config.yaml
hidden_size: 384
hidden_act: "gelu"
norm_eps: 1e-06
rope_theta: 10000.0
rope_fraction: 0.25
attn_scale: 0.102
init: "uniform"
init_std_down: 0.00398
schedule: "wsd"
MLP neurons of a small language model. Each row is named by its layer, matrix (up: input weights) and neuron, and shows model dimensions 96-191. Each number is 128 + 24 x the weight over its row's rms, rounded and kept within 0 to 255.
After each neuron's rows, "fires on" lists the tokens most often at its 100 highest values on Wikipedia text that the model never trained on; "fires after" lists the tokens most often just before its 100 highest values on Wikipedia text that the model never trained on.

L8.up542 [101 110 129 102  61  77  96  95 131 145  87 133 113 125 120  94 148 168 133 162  67 114 132 179 112 154 112 132 139  82 141 190 170 146  92 112 110 138 152  87 161 104  96 169 117 119  83 108 126 117 130 165  98 153 101 135 133 127 114 129 138  94 121 154 133  76 172 176 146 144 129 117 149 116 107 111 126 131 121 121 105  96 107 145 110 179 178 110  91 114 158 128 136 112 153 129]
fires on: " the", "s", " |"
fires after: " was", " is", " as", " became", "'"

L8.up50 [130 113  73 104  88 127 107 107 103 150 143 158 152 152 141 127 101 123 122 127 115 111 116 139 116 127 135 121 107 131 166  61 165 115 148 165 148 119 153 120 147 150 120 150 134 134 134 132 136  93 146 107 114 131 139 175 117 135 102 121 136 113 112  94 108 143 160  84 118 120 125 136 123 134  89 114 126 137 137 141 125 153  86 103 125 149 188 130 125 123 132 135 147 142 104  81]
fires on: " |", " 0"
fires after: " 0", " 1", " |", " 10", " 2"

L7.up1486 [123 126 124 183 126 121 135 149 113 144 127 124 103  83 122 157 135 156 188 124 125 125 163 133 158 186 114 118 141 130 159 133 158 149 117 158 176 128 106 135 171 120 120 122 163 149 113  69 102 138  93 116 160  98 101 113 140 120 134  93  90 122 109 144 131 132 163 139 161  90 124 119 145 152 129  93 105 153 148 135  88 146 107 115 111 143 112 141 102 180 119 156 150 143 119  92]
fires on: " C", " G", "\n", "C", " W", " his"
fires after: " |", ";", " medal"

L8.up398 [113 103 107 118  87 115 111 116 163 146 136 120 134 111 129  68 140 147 176 128 107 116 233 163 135 176 126 139 146 140  95 160 155  86 124 121 145 170 112 137 128 104 178 155 100 130 139 122 138 152 109 174 115 125 123 147 149 173 118 133 140 106 132  98 147 114 136 157 143 106 136  95 144 113 172 108 153 125 158 133 105 112 133 108 103 133 139 126 126  89  58 132 113 133  80 142]
fires on: " as", " the", " became", " was", " appointed", " awarded"
fires after: " was", " he", " served", " as", " appointed", " under"

L7.up1338 [136 112 110 161 130 144 160 119  87 121 162 153 103 131 146 148 141  80 105 143 145 160 117 121  89 128 141 147 183 154 146 112 155 133 126 138 190 103  77 162 111 142 123 135 107 158 107 113 155 132 148 105 108 168 138 107 126 163 100 136  93 127 126 118  79  97 142 173 155 153 120 118 128 142 153 111 138  82 117 143  97 130 148 139 154 113 118 141 111 196 136 130 116 184 140 150]
fires on: " 2", " U", " 17", " Fourth", " Third", " 21"
fires after: " |", "s"

L8.up1254 [154 138 105 120 115 107 144 125  84 129 127 126 148 167  87 108 134 103 132 162 179 145  98 127 105 158 123  94 109 155 121 100 110 157 111 141 108 118 149 181 127 109 119 161 124 129 115 106 149  94 119 117 160 138 137 110 115 121 143 135 138  70 162 141 132 116 109 146 135 120 108 107 168 145 110 130 122 105 112 124 110 114 136 134 118 117 158 118  82 143 141 173 134 161 135 155]
fires on: " |", " W", " L", " 1"
fires after: " |", " H", "s"

L7.up1475 [120  84 141 190 127 145 152 132  94 118 109 139 142 137 143 108 116 115 112 147 140 160 102 127 107 133 112 142 143 146 129 156 145 134 134 111  92 154 136 151 147 122 167 129 121 108 132 158  75 133 128 178 106 126  90 112 188 161 144 111  99 130 106 127 153 138 136 160 175 136 161 143 138 147 115  94 115 123 147 101 100 117 114 146  86 133  72 124 121 135 100 129 145 157 110 107]
fires on: " with", " while", " and", "|"
fires after: ",", "\n"

L5.up532 [161 150 145 128 136 123 105 155 138 132 122 161 124 138 137 105 119 123 166 128 143 146 131 135 122 111 169 120  81 148 120 120 128 123 118 162 123  92 122 164 133 170 115  85  88 173 126 115 115 102 114 133  60 134 114 143  98 184 139 143 138 103 143 101 133 134 150 127 123 126 135 140 167 173 160 116 110 145 122 116 139 105 139 109 100  79 134 148 127 191 142 140 160 100  96 121]
fires on: "\n"
fires after: " |"

L6.up144 [147 113 125 108 163 117 133 127 128 139  91 152 125 137 116 112  93 108 121 127  88 104 158 150 107 149 118 106 124 115  58 155 119 165 156  90 130 149 114 143 153  97 116 169 132 167 169 120 144  99 104 161 154 130 150 111 102 121 142  83 176 109 133 128 157 148 138 116 144 124 126 156 132 154 143 108 118 121 114 158 106  91  88 148  96 128 130 158 143 117 114 124 111 134  75 103]
fires on: "C", "|", "D", "K", "m"
fires after: ".", "\n", "{"

L5.up339 [141 108  99 114 143 123 145 120 137 137 116 130 139 125 106 113 142 119 131 124 115 127 184 147  88 125 163 130 136  97 127 104 123 144 152 101 149 153 120 149 106 111 148 127 155 126  76 123 111  64 139 175  94 106 120  94 150  94 155 118 107  93 119  69 121 133 106 121 140 155 137 112 130 135 147 118 157 167 169 122 110 126 135 169 160 173 153 144 132 149  85 130 149 167 103 130]
fires on: ")", " |", " ("
fires after: ".", " un"

L6.up73 [119 142  93 120  86 167 108 123 143 157 161 133 154 123  83 128 123 108  98 150 149 158  89 117 129 185 114 120 119 116  95 148 170 137 129 144 125 105 126 117 131 132 166 116 105  95 105  96 142 109 144 109 114 111 131 101 114 149 118 140  93 143 138  82 117 113 122 164 145 147  86 167 145  71 146 122 143 181 106 160 109 138 155 145 158 101 137 142 106 123 130 132 132 148 161  99]
fires on: " 5", " 3", " 2", " 6", " 4", ":"
fires after: " |", " on", ";", " 1"